Weights of a small transformer language model.
Training: 137M tokens, 4194 steps.
MLP neurons of a small language model. Each row is named by its layer, matrix (gate and up: input weights; down: output weights) and neuron, and shows model dimensions 0-159. Each number is 128 + 24 x the weight over its row's rms, rounded and kept within 0 to 255. Numbers have three digits each. A neuron's up and down rows have the sign that makes its largest values positive.
Before each neuron's rows, "fires before" lists the tokens most often just after its 100 highest values on Wikipedia text that the model never trained on; "fires on" lists the tokens most often at its 100 highest values on Wikipedia text that the model never trained on.

fires before: "-", "ologist", "|", "."
fires on: "\n", "bi", "dr", " |", "erm"
L7.gate14:121131144080105109126160132094147127082166131085141136101138107162102077122156138132135110131122113115118096148151149138130126077159145151122093133098146152099124168138115109189103097131136136167090152114132140174120112115130148132117115159103112114116106131107154110110130141154146109131101114111149105157145114160116146119095126095148106118158142136095136131131149163145129167109164178126105097101147091119102124052128128077175121165123115147127128141112112098115151087165144145
L7.up14:153142124183111140111134116119140121144143143130153093124120128123139134104143108138096129132107138097112164110125151154144117107091167144091138132107130135131141177107133134140142108124140153142150129120137069153134116147116137109163141139197094098139150083128182110163121091127140137122113148145133170089133112157152107095083146072117125089124100129117112159104159129129165123106125158136103115138175114118101162088169085121135103163109101135105112141102096095169128122148137184
L7.down14:156118126118121109109152132124100121132150140163125123144137122131153127073130096121135103082129138116140075127129130126150112122114101131117150111152159091084179137087152140166105104115157076081166109193125126125132134147122082149157156137138117146180158095159099106139173117127126101131147150114091113120156109152133136110113178137107126068110122140111109143133135084139149104119102089123081125134131106108133088128169113161105119139123159167120108119149167134163136130107123127

fires before: "-"
fires on: "-"
L6.gate94:108176113111118099105114116095161123087105124102100113160134115127133107118080125143115153127176113135158093142166124148108127122150151109125138172143088115140155099152108129116148129100126134120125121155065132105110136173153089112117111170137134093092126098127073136172122165114098110132145143159103119074150117152152146176097160120164110123140123121124141125155107157113135148139134108109137107097114155106130112126093132141153067141142124108130117173138139082073154120131130105
L6.up94:079165142123097168105165187139120120192117147113064111130121111175162136131111125088076114130130160111118106166116133137132132104124168138119101123103128142137140158146088127137127174117085115120110142098114107099107082137155119100116117118131108083127144149122104121135142154160144163073120139092082121138153139120145091136133096115136099153117150097131142132107131084114156118126106115125138141136119116138116176107124128150140119175198117163112111126111132132118143121147117114
L6.down94:124125124094105132137106104091111121142131119121090145136114158120117165142135147146115123168152132094176145114122126147121102102086100164125124112150132098146137136126111140110128101125139177101118136099176143145093150112113101125132135092074115142165103102138151118161129135171134125170118107119116098086138116177136107086142171124159157105149085169127099115140143170167115097085140096138109165119126144151146102077105149116129124115138144134114127177130164134086113077110102149

fires before: "="
fires on: "="
L7.gate13:153159136108099097122104151111144140162154092128134126115146125137086095135142131087102100128172146112126181142171125147122150142152140127081174169150118122094123134113121119127138100130123172128129151137115145133129152102144131127121112162103149106089148105116186113112127130109119128178130122126107106127094104151133130115097115091163126114137157099131148161136109146100106145172143147129125151147083117075095156151123108118117107083137130149189127153097084133069092096110150135
L7.up13:174154162138090106125129116144109099124128132122117156133117143168138114133104119100123104102124098118114098100149123093142137111114170107065145125157112145111106126122130115167104117104082101101167146181143080167113149150108084120188118119141108106067128131102120135098134087152100104164128115137117083124117115140118115155119132151137097121149144158137109112108135134123147116093151147158112135140133089182128155116132138118133164124091085100153102121151150142107096106144155171
L7.down13:132135123114127090170132147150144178146127150144126113182125131116077136105102106128149102144144121148093154140118120089198120109124148147086123137136117145135102133149129142119113115115109117130113148189143141131117122121117150152127122144158136123047124136133177102119138141151163148163112120118157091116097118109146121175149131118136087063099115145143133126154105126083157125134153153107101101146137119092114186134131154149145109122143108180144165159130093162126121165127129128

fires before: ".", ",", " and", " of", " in"
fires on: "s", "es", " works", " others"
L6.gate202:125126089146142098145077153158149138154126115101131135098109134105172161155098113175116124116135110167122131116169134139105123144105128108096138122136124105131139119108142146119127137119133114098094144086156113186144178149156140141088111150115148159145147138123151150122108125124173140163142114139176114149110100093116137159146133171122104208152130114155117126109149118132102141099082148138126162114137100109165097063135084133153138105128106121117117116171120099157149119145114164
L6.up202:118160168101129143134155152123112130154139154146130157125174126153114149163152122117146165185141113123125126126141126123114126125144093107117119154113134139147118148106130101127147116113127152137159126106093099120141157094123068129117072146139122118115178173102127110146163158141188121142138096132112093184114144111149138142157146142095130133199142120143119161138100110147149164202137135136118123140115159078130127125162128132097127161117157131119155117120128094113083132174153106
L6.down202:137162143135126163101110117134106140092072140144142122123097122121078113092176123114132085138131114096141119083078121120141106132177098119122128116143137094099115131110097122175116157099138122112141119133169148164114075133096124156159145113083121130117126132132113134151117085088109111113134119124126107104160113127139094154105104112108144139136113149115153120132137097133128122149128116158108145177110153152143171178163123174102176117149140183149150143119145171105088144137125092

fires before: "="
fires on: "=", "\n\n"
L6.gate272:163149137153113132110166097065118151126146140066116111111136101131111116129166126173131106141143155130099135094136113093101118115140148130097131116187153110141067106151108099115101145109110138114114153139117139136127126091155165137143078085157191112112112110117160127137092141122122147126126107115101111128139170098117122123106125111141144075099145130132121136152098169115145161129150105148130110127123084116127131147139156165099130107145113141166155155137065157133117105154148160
L6.up272:130128082105151078118114131121150128089133154151126165147138128109111174164059150100145096070150093126116135155140156127144133105120155081085138095133142124113149136109145141123114114147116128111112131119171099116129134128102125124148108112133096131093119118102114149082116118130140093168113156151141107144147103124143133126070164119119117145154102138150112163137150112105092107186166142083157125093131118153125135127156151172137120097122157100130112134148190153095102108137121124
L6.down272:123143173117125098133125127123117106155085140112130115157161110171162094132142069127107134155091158152064158133156121115130073156138123159123148137138096146080128106159135128148131136102111098104118127144131164127163137112128140122149134136112159099105116149130171113133115112111141124122157110112116105121145118145113143121129135127162119103125109124198111156136121113071159123114159165159133105164130133101135177151135101108089113172171098109139149131118098194141137131115164108

fires before: "\n", ")", ":", " •", " Time", " ("
fires on: ")", "}", "-"
L2.gate426:102113152163090138153092113159116122127120163111114131157129127160112135135093112131140144101087128095169098148150067121091118124143126147109136153139062157097164153114156130127098132081155133072110166090095135109145114178135120170120127135159117139114134124113123151126112144115106124129159127147144101117108174152109182069138162102123105128134154087129138115144139110125132104106126050123134104156106150126125114136154131123149175131139146132107121155112125162147120128103117124
L2.up426:095117171120126123125103075124165124112135157135078124148140163099113153112109154095136133116112106093146079134130107138126136131172152150132120101119086151117171133119145165122130115124163111126109089130107106112157112150133111138099084132183112119118135126117136149116156146111096113093085123166099104167130150168092181104141135089128148105115138108176156111167164103117157116075117113115147124115125159138123128161132100116134154155140164154110119137138150119179157138125150162
L2.down426:156151099112143126107169160093131111157112092137144145118137116110145122146134145138118095135139148179095172104102163156182109122110137106127099112120171093120105109168119121153143127146110125163151111141129151134093147063136121109133165128083127102167118110159134099098130097130152140146134146116129150119140098104166054172134087179136115126126098150130118139113103109125126156170125173128139157113154101141130130106117143116098083097122137161161137101132115124102134101140143097

fires before: "|", "n"
fires on: "-", "si", "ti"
L9.gate96:151129114134115153127153111146122153101111099092122172118138159168110112145140133136084148174096149136116127179133125132118114069153126135171104115141143156150140132101117178169129098143119133162145138156111130108137189110136133108165133143140124100111145138111163124153102131137104171161111164160127101136103139101133139099120129162111127110127080130152151145069118150155089127172197134144170124149092130102125166116146160156122139137111096121143126102131149119088124136124156140
L9.up96:106152124098143086119150153114127108161126180086096116099061115150106159097132131146131115122128181125138110148111163121138135137135095114121096125109096145124194137165114109162123130112125152105113139160112138120109112150123170134188110148115137122118151118160152118113114142087148132114182106113131153145091139149069127139123088144148146113110145085117154157125144088127115096134124115143139119103121102131162115090078147100114120115156146148118170125112139103116079110130103156
L9.down96:102108163151138112161146160200132139121195119116164152107112102136160132159110148117193121129099139106118136085142128124133136125115114124078151133162180162148107123121165150139078132099156167136133148116137136144095127113137122154137120151165171130126134160109123131073149120106121126118114101129156141148145093146150128106078124132113086136134122105122124093130114112120116123149171147147143143089097114111151137136105120132137145057150149167134097118129113078119113107112131137

fires before: " %", " Votes", "\n", " ±", "  ", ","
fires on: " |", "|", " population"
L4.gate245:138127129123150150107129170145161138181103136154120128182100118128145143142149116110095153181142110134157138134139142138142157134146179131127104143117122152113126125094174175138109127169149138110141124084097129136168170138117124106099111108117134096144162104120120141124137141100151083129097080186144098124113145135073148143139159136156164131181116106106162122129131150135120134093101130116128109111116131149111049124150143123124133143114136157108124108106126107096101155074146154
L4.up245:114128120127164120180161180117115141141150125142150138110096132109143090169116130136150135119154135111110163116144124132107101121126140179105137166115129181151156097140127118156147138139142162104169136100133104142168109136141172108135140129106139107163092082121107173119160134151165133104145111182098114134122144092131114132110076112107131173139150113133144089144155123123169108141164133166105148133126076109137077130128128109119127156125090133113099113109172120102107146131098079
L4.down245:145164083144126103163157106108109129080136115133151146112132155133121118133096145138137096088149134114117192096164106143121118150133111153150155136133139120144164104154072087135134142113128106133124142110166096093126080136134145098131142134092137124172111138105109154164166139180127148132169145133126108099152128156155116119097094091082090174103123124149119131148152128159137088149179134127133163120126091117137129120141118113134170116165143131116160151094161150145173144139116126

fires before: "-"
fires on: "-"
L6.gate248:095165134107138102124104096109131139161101158118115128083105182102109148134135130185147126140142094125108128139116125148129109139118135111110106118148092091131165114125118136140132098125179091118139165154139142096114139163144153144132080134109140144116111127063185136138119157130151137120166175115145130120140093125116125105118153141138126170146151167112099115136168116118153116147076138109149153129135100141146101075134117181156129110095119139124118126162066095119106115172144106
L6.up248:096139168156117114136149133164150131118118113120122133142146124156104136102106101095114131145130119122136094115129203142129122116164104153095132131104148098131133063122125110161108146124117109094109160141102122130132133126142144163139146121152110110171104145098099094099161160110096136084121130148174116177130160149138173146082179152090128148100156097124143122133079107158164110116150128121121112146132112083111124126144166138103124097147121108131099132113149160136108143151098191
L6.down248:121118141072131057137129145104151126110132128135149110105135120106142126173165125152140069104129113105115107166119139137112130140089132130086151137159166186127143160154128168135130133146119132123106137102161150052138153134151134094109116145113116128113128129122142117145103152143127132129137124123096087080107111122117113138154093120177132112199151141137101131132173141156113144164135169110148154138131113154165151092146121135157148146146087138116115166136099127130134077115151123

fires before: "=", "\n\n"
fires on: " =", "="
L9.gate140:100176112114114052123105161137110126132121119126115143132138133149076156104127126113081135136144105127161167150114115111127130100169107125092144136133116112094103159081109145143108151132152174120114123156110115125167131091124110155158115154132133164138151134092098114151105180146105134139107098118089111135107161107146178152158136065135149106097145121180121151133124143175122164110093102164081123128156146099125146145166141124126135114130127133109156124164133130128156138103132141
L9.up140:151138114080126086140083124103076122154080150134122122149141136143111165099144130141106112120073128140086133147115175132122106101139157147106129093162128096115125156133095127175143155149067110141151107107127126099127130137109112102171088162126192164157122154137137162093142149157136087144137125099134111146107120101154168140103127131122068161115118141115127122118138092151138119141126126136122123133148099160100132149116147093100151101129113162160135129125130091115108147107171142
L9.down140:122086149146125102114152120143133124115154158158077085137163133157116132137128171180125141099172129134166109159127099164151127113096112139125128140121180096100106173087169101180127121063115169131137121151118093131128164093116173150078142171126152119082090113160158159101135119122119136128157151110129108157145117117112107090132099139129120133150165083158125123153124138123137109140137145140149157155149152142127122154125119130138109095100120118122149113106132107111113141155114147

fires before: " is", ".", ",", " and", " to"
fires on: ")", "."
L4.gate126:132092175088141080152116159132156111155166103127108107088120112126069113138096133146115091119106138120126109125137152114109137104143088079116202097107117141143152140144067126139126145102137096110106203112139143140144118116185106150112099146129115161130115145156132160152111139141136155103110102114113112152152167122111155137141144120117155116143150124154121094153119119140144115095129133122120098082105150114161134120109089130156105145139142150127188116136138135122130108175124119
L4.up126:112145161113090101150118103168132103128121099129119144128123146119120131127126165134105125122122150159112144103163137159130117098136131104132152129094096141131156166131118106127136158129122174130133134162123121145080113155110120131137142117084125158084153108137105119154088160137141129133110146119181136156138138157132120135141149069086154133134119128149142163150181173156125152154136120126162112161115093119124115115082099139139097156097127136059119140161189096111141142137063082
L4.down126:157119154126130148175128170105155125155155180130130122149126126083136149131146078120126156170119126141151102132108128153119169208130152154074096151156137100127137129125120114105150138132142116120131111096128158103133123153094119090151130139151089091106110138106146111148129094096126125085144100126096116116140112099132160107140103161087151126151135146155117071115135109148100142139136102111133118143136125140140164143157148100168178092148129123154139170153135179149097152147132119

fires before: "\n", "  ", " +"
fires on: "|", " |"
L4.gate266:113125115180111094126151112145150085123100106140122160119136129169142122120137090110113169127089143150149118135111139109150128141125109116122152130153166094105114158154110168117110133133122103143124120130151116149074133116129119133171108148067120110126136127113153145135104083163151148099138124095136083130105105102134102171134107122127088115146086124104144098128157130157128079133134146165122091103107124160131112106169145062128129107131182140130151136068120105114167078104151142
L4.up266:099137181116092106137110131130138158128116149131111121136098130138149071127119134138084105101110110141114127084156146151173128171139090119156099145120105138146116171126084172131109173183122076127105136128124133121088132144134092129171122127111129088148139132133090156129154128156114117123106124104136127142120079119137081147164103125108130107124132121146093075077147125130141124136150102146120155079109148140113146118111128106140107159128138144102142170136086170181134149151158138
L4.down266:133111187121095121117114132149134186147135178111143139117121145094107067108144121149112096109141111129074115092150125143156142134164118137156083143112113131178127139133115112123104117203108087129157129134133131137119126156123116134116130165155140113130148128131105169149159159150114111171132120125139142145124110122111103124133126135131142104137154119118126078098160114099127150128134114137112158118116150120115191100078103136129125181114103112104147176167098152126158187117152134

fires before: "\n", "\n\n", "="
fires on: "="
L6.gate226:074156129095101116139139128102135083144152143125117097148174104131161146142083106114135133145113140108139136164078129154157140110073147125133153137133154096157091152130114106137133144126093130131130116158157128110139103141161155155143149145136177149111147086115168113103114138159136121121199111141140158175109123076166139118131151151123141076147133137126115132139126148136134169168150122104086148163104146099085123116144112129122116132112133128122162185125109125101094166103134132
L6.up226:129115147147100147084098124101095105138117121126113127114124131160148131147093126141101133085144148131164130139132171149126124142099137132123140116112075137122081135142112106121111143120121107130080179154137139123142088135151129138127143127109120094189123164104143122075141149179122125108088115118164099122163119120146107161150097110145140123126129161173154142148073131147106107090146120132102115150117068180122114122111133163076119105094125125139099119102138186098160157118104136
L6.down226:107144175080088058139123106120130104109115119131118144178129106087144137124125094133184104100103113105132153143139127173178107148097142123114148132131119109114100137136105071140138142150101134149134136179150143143098126107149173142122143193172147114127128114161145103121126150112152134086162118139130151152123137072149095147133166123175159100118131141115167095106124131116137143166137156102132134141133145099124125116151137110144118136156125113137127168147127075142123140097139127

fires before: ":", " (", "\n\n"
fires on: " /", " =", " Total", " ft", ")", "ver"
L6.gate397:140124174138142156094163106098094127103134132102145139104157118117133117156150167130122155146119125113131157125130129170152126117130094173125126105133131118142108144183115162159169159151156107146146098134155167079074120104131126114076150123131137136130148116109157171133127134137111164072126142127127117109128151161133137144147126161098160129155107111146140135125141147173128115127118103171166157152150120100142123129164173094076154155102117125107084151086081123110108114162157122
L6.up397:119107149125125118125124102162117167139101139115163090114169110154113119156120159106121116116095093103138113132103155144136160127123124159150174131161146182125156116179128128114111121176136116159129132144156141113136122081133141122106149119124128105092164128141117115128104105078155096150081091136134126136119115089142129133101120116084136127144085144120113106128140098122124116097100099132140140144167110117146071101098144156136156139114058158126123179075120165098090123138146093
L6.down397:156137105130123104101118102137128147133146098176138162136134142152094133138145094107138130134104126130141101146144088129145168118191133093090121127173097100098125130159094119167155109140128096077128106110103106139115128131102141117161131126173140147172083098116155143106160127133129117130085127111105109148132140160127133116132180168141123147163140121162094147147120173114124114107133137145062128146131133095128088114179114128180132139138146128172147155156111135140121174132169117

fires before: ")", " (", "^"
fires on: " in", " m", " ft", " km", "}", " mi"
L6.gate107:086117155109123103142140137117132076143118132118143116160154165145116110145116112094139116087126092137134143086127167156117131150140156150104101159144120155100142126154145117130131086133165134134101134104115153129133168147126125099112116106105140130119087109139127141136086085155113138114095092062140156106180146152131123109165104144119148122098135160114146106173116157134095124105077118138184121153145110124126089087162095108138108162124091136087113107129095110123093122176148124
L6.up107:140120144140093096110154101126130103150160151120095141135144162129145130124133118114160127149074117096119100112105126145156083129132133126139120105132149128053127146092145084134137116141165121141136120125103156137140144130100139135112116136114140200093103128105126127142121104100144124160126100106115122105158189142113134141139085171120092095112109108105145174160123147127152110134092131162110146131120118121152125093128139099151155167148111167100082130074129126139152090107139198
L6.down107:121155094137131106185118134149129120113132122127194108172171091136104125155089076137129087107103139142119137098130145149143117110141107125115113124065159176152130133119124155125173132095121088136122142154118116150148182128147124109115091132134143101104090141126123152125108116152118120111115079159142129150130148121119138128131105120077091122109162142163128097117092133154151124176100131124128080110129129179126116145147108140163097111088160131160143082118118174129118116142143124

fires before: "-"
fires on: "-"
L4.gate114:104147077159142135133135140147175089131126146111113119096189137138148139123100112140173174139125138148146097172124131136121099164155177140107143160132092117093136129111127128133174125131107125113173145133086174132106117118127108170134142142138115110143150155101058117143139164108169148108114148160126092135130117172109131161125100105156088130138122122120116086092103087123137092120128135124157097138108141125124127118117133070120165109157106140081149119109130120096149147122110105
L4.up114:076101167102142125109125154125145126134137112126144125135096115088139134114120117132086112097137179114150143109154125130115097108132099119086130118150163133139115074153124120124134112143077108128116152105121146083118142097118122165123144125104151122113139106158133096112132098121111101118155130088110113141122130074098187108153141123128170127120137131129115123085144176128126128115116063105118105138099109100120130140113142167174132140152149152111152086084115130063142110103170073
L4.down114:090174128132177135114147074113136134144122150090155118126121172122086166164115110134123133148119138139134103147134170137137103119114112164151124136113114094105124109155084161126126124119110158135110140132128108076101147113130089176119131142157092146172162122089105115163138111151120128142151169146159142139138111094179073143130105117111141150126126117130145093097160082116129089109108184162143124134153149107126122122148118134143111093133163138115142143170136131081126180129104136

fires before: "="
fires on: "="
L4.gate37:138108138091060141170137155097096096137140141148132120144134140133158125154144135173105121124088092127110092123177156158133123146107169130117096138152117169145183151090098127102132158154116121124159164121139095144125119123116113111145111099121094171124115098084131116116127123105099125108111104158116149128109154143123121131145107151141137137165155146132118128168121118152155084124136151135141118109084148167080098165146117118114083152180146090111165131133146133140087112173114132
L4.up37:110120127089108131159122129117124106121166119158165082155134153088120141114137129125121111118151112141134104078157122141126093169123142125133134134142142180122154121107117114118132126121112135096153156143167131167124100133124167102142123123115074203118107108076148108145134102125113139113109131156111183143119155124128121124124109124145148118097111148110122128122145111188166109148115122163097099163046148130130120164120084113095125166148102136118133099161173127094111114138121162
L4.down37:092127155132143134106089098140111139095149143100144093117129104117096110122104131094119155135181112134127150103102091127125063123131128144103130136131187142122107085126144123106122076121115115110101096117183190122131154148139201117110110095147128125112110127135154137109114152180143142139119132078156132157122113128128167129120108117110106130061090122134121106108159147126110117134115114151121097175136108120171095103131138110128124130115139156139113128156140130122097135066122149

fires before: "=", ":", "ript"
fires on: "=", "c", " Height"
L6.gate61:129149145107159135170075114165117119122123140141089145134150115138123133125124131172114117120160114094099131133139084130179135064154141105128098121172095106167157118117108159107159154134152146110112149141206138106141089154115120104114161145128113145116145091072173138100105140135104140124130168150097132099148115147104106113152132141141129111146142161118119135139133145106117159130161148120161150143111145133158111112148168159138174145105142179103093117139092120119153110142150114
L6.up61:170167155133142163157140138118153117131144139133114113126104140157097180179159121082163134102156119105127116113103125172129116134130097138138096103126119132133148137061120107172145123152110132154172127124155143104101090123071151122119129113127096132113149148157132148140082139111123157129092130134118133102095153109099105117118117097121137148136116117085181147126139133151153156122137108122144096188124135100133113147130184107142156132093134128095086149128101161092101150169135111
L6.down61:109170130116145132111108144113130120125163110147164142136160102111137153110118121119172164082117142142161165087125181118134117135090142170076145096119141156157107139141129162136086138111134153128106112119121148147190152145117112146105122103136127129096116144124153126107102087089129164137132157122099129116098133115150128171173153110083116163139108096107089108123152111106127151125143151154126115133149141131154112113136167144155101106123116110144180114131129089098063147119090091

fires before: "\n\n", " (", ":"
fires on: " /", " =", "age", " power", " name", "02"
L2.gate378:126146107144098102124123077097111131130131174088122118112123145135074135136138173118129154153156114114119137127100145149148113123118095163156109125160102083134143169112163116111086122149104143124085112105143134097133134137115126126108112165121097138156136137118092160150106183131123157125120124126123106104144141145099147111129150124061156121140134138095175097139153118160144137166130144149100106195097158146130079156100157123085152167113110124104146120117133162108098127143125082
L2.up378:098082163173100134127117084124106128136125127115113162115123122138094138167126133132136137182115071086155128121091098116091128115124107164151128096130118155104119135152147105160069134139130139083124142144144125135123099144115120100083082092134148112132163124165143150150117139110147175060121130135091078132144148134138133106116178088078128092156160071089129123161135126155129095132125133138121163145126097152105127121111133127125140144111115132127164104125131151154126135128133127
L2.down378:129097175139105169125125136170151108140146090146142147112142120101180130131116095147125123128089109111151101128138105112114142128153143122096134098115128179097114105111121141138146146110119135138185154158133140144121084103165121093111123088106123093098122130143185126106127122137141123120115142147113142131113090111144096146150118129163115120138124099157086153151121118098114107070103120116187162090139085130118183101151127097175126071112121146158096114116132111138165123142131157

fires before: " |", " (", "″", ".", ")", "′"
fires on: "0", " /", "46", " (", " mi", "49"
L4.gate177:147119126121171146147131162143111117132131121085081121125124108126113154155100142089116118143168152125169080093144172105138101150126119156095107150122097135074127100141135113156134112088157097097111090114142129100155132158155072111113135141159143158165124100159155137127115140130135082126135094111123128139080135101090146151132084124133127144082101117128119153094121141184138124077126092168130127096109067125089143131104126128121120139115107139113110083120135109125113128111142117
L4.up177:133099164154178149103133097138137172154147161100169118143124146094091125136153142115109128097139164131123142133117105126133111149058123132114117138092094145116166106130133169151133161116147115135120097154175148089152111124133113102112084127130158140112146072141134167155102111119120127098115120115105143100132138128150144100134097120114139109158157154140162117106122187131097137142136140164142125082105113153133162137108137110112127103111116175126124129145203135111146144095140075
L4.down177:130149077128117092123125139146118149181103100115119094138111165131129121138125142113159072156096092139132152098118120152109156108156104141123160123140151153135147158152118105125131130123119116119155057114106148133122148170152161138164108142100119108103167173155153066095125121106088108167100163078094152152117149137086112116130136140137114101102168151094141143145113148145143153104120125142113136151145124138132085165168126137124152101093157123162103134107104134134149129151130103

fires before: "-"
fires on: "-", "|"
L9.gate400:134136128109151154078112104080170087123136139112108171123121150105100151178157132119135166162155151093145130143112135105170132126133109099113127114135160087126079154111135133170102126116149085155123155108120146131113096136128129146143190136158146129097126114126173110135163146137184131089128133118118123107149105121089103115100152141131101150138094107091139112144143145151091143127111156120108146167150107112120172157147141169186107127117101120092108127133142089087114121128124141
L9.up400:134185117116129148138119138094126114148129142121121147147135162142120148090115150162116127139099152108156152100107157137117091112159132129097162152145126117126097151101100151181104132091121152096131116122143091086079148106122103146138146149103152118124140144126172112144117076139136111139135143122086171110138121083149118171169109094147165090108137133141125094090146150145176128134111168141129091141106114067149125140136143110073091104158129088104123123126114167158122145118122118
L9.down400:136121096098134124077124127116121125135085131144174116173157160150146131143096157125122164089150145112150093113101121151143119098083120129140143145130113153091164162134110136137139154130151114154155180151135147153088122151127123128113114156148123132156135130143111157137166122104119122096172122111135143153094149163160166074150137145072137087159128114145131150124136102089144101140150141119138138146142119137109055137099157129081153096129103108149143166115094152145121140160161128

fires before: "\n", "  ", "-", " .", " 0"
fires on: "|", " |"
L2.gate55:105147097113122142113100120115155104123151124164086142116128139166142145161131117137150138079121112128126148118177140095131139096143154084117121138139127122121127111156090161117127115157149130120136121085066167145134134145146075157151148112112145059146153163149129157107116146140097144107105129144116144107115158141130082173118151149139128123129175132145097133095119142109138087123099101115125092120077091159108113110171104129149153129132141174147125104074159112118157084113125123
L2.up55:110101162124126137148113155123139103088131140150142128113069126113115099201150151123140097114139166162123137119125106125139122172135109119156129149121121094129149140119203173126103135133102153150133140181141151146112120068131112108150145148109136136117094170145106089130179108085137099098138156122120147112083085147205156086122097118095110167143107147133157155121128132136149128129114140129152103115154143137100117134107105135134129117133139153148106154139116133134135128101096117
L2.down55:118102168126145123158101147124131091095128116161149139134105125125122084204122151113143093133133189139133120131114070130161146157140108143183142150122100101136145142130193147139098123155132122142131114165143131118131134085124116099145131149116128159120099154133088085132166108090132110110147132084119130111087111154172153068123101120102108142154124138141167161114173157126168132163131117109130100146147151126088135135128116119136127107117158152113116162145120144145126134087104127

fires before: "\n", " %", "  ", " ±", " Set"
fires on: " |", "|"
L4.gate260:111091105144147119117126168135156107156098110168113149102138112124126080128099146149095099157115107180093187147122127122117129148136138118144139118138156130120161104110116157099131099120180131094149131113106145102113157139116169155109167077117168099124142131121119152147121169114152126116138106159167070100108091144110124146123139126158107138132174175135153151127091111141158167144130175120138130120113137161097095095165138139155139114071124146121123138092121115119113147143153114
L4.up260:132098137124152126115104151091163152189123161141117140138131118174132150157135145108104097078155098150142179127193130127164142137123146148134136134127108081130159126137160143095103143179148132116189064104111110120118161141109138137113154169116136145123117149124146138094127162141142130098103088135104128110156151133149136141125126134146146136162110129110163110155139132097146084135132152107135168094118146132093117088145116144150145103078124126103092170136143087122116126158133139
L4.down260:157090155140133129152142166145092144168127147180065153159127115131119116143151121120132112099172081137095131166163181094188135155092121136143143157135124073150115112146148110101097141110128133130156132087128127091125155124114131128115101147116089128102125116060153119135143148110131165109128138071137130105145140136129108136113115139100111180137087123112162130137148092126156101114094145147149103140117147127092154139166106161139140102150118103102122121143148128116154119120127151

fires before: "|"
fires on: "  ", "-"
L9.gate269:115128117203160140126112129103140103134153114116127150120126126157163119100115150136132116162105127123103157137116180128092123146123166178090092095107159111133113145133141146153110112094139125095159136129112134106145152149144083127120172131147172114133107129130151148075100144149143139115091097131151128117107122149129134141084113120119092158094136134152144091118151096126157116138143118131141148143135103085106116067109101110143122120146124130150108081152195156116169118183104101
L9.up269:090144108118133123138131117156127122142104171098115146114120127150095119075107133126119140116150156161094121116158142134137153135152142156154161104138137156108157099170162116167120125106106149148108105108163110088139116117157131105164111117118129123120145130154163097151124128139110132119145111173142114130097140124104123144109117124154090156144062139124154156125168104135130086166146138181173124099172101108179148104131140155112193168110118138165111141117135127099090135102079128
L9.down269:137087134174116116123136138149130157171137121108107120209097062101155131135118106140137137133062135108109144117113131131155130129135136133139110117109130117111097116089107164114133102123128123120088148146096103118144125141098168137130182143158135114158152134134104136129108155162145154164096162152163176136142065108155096138147125121117166124107153142130125140120086121120117158137141116150121122140096141148107146132112125156166073117106161126134077105132129118104164088139153149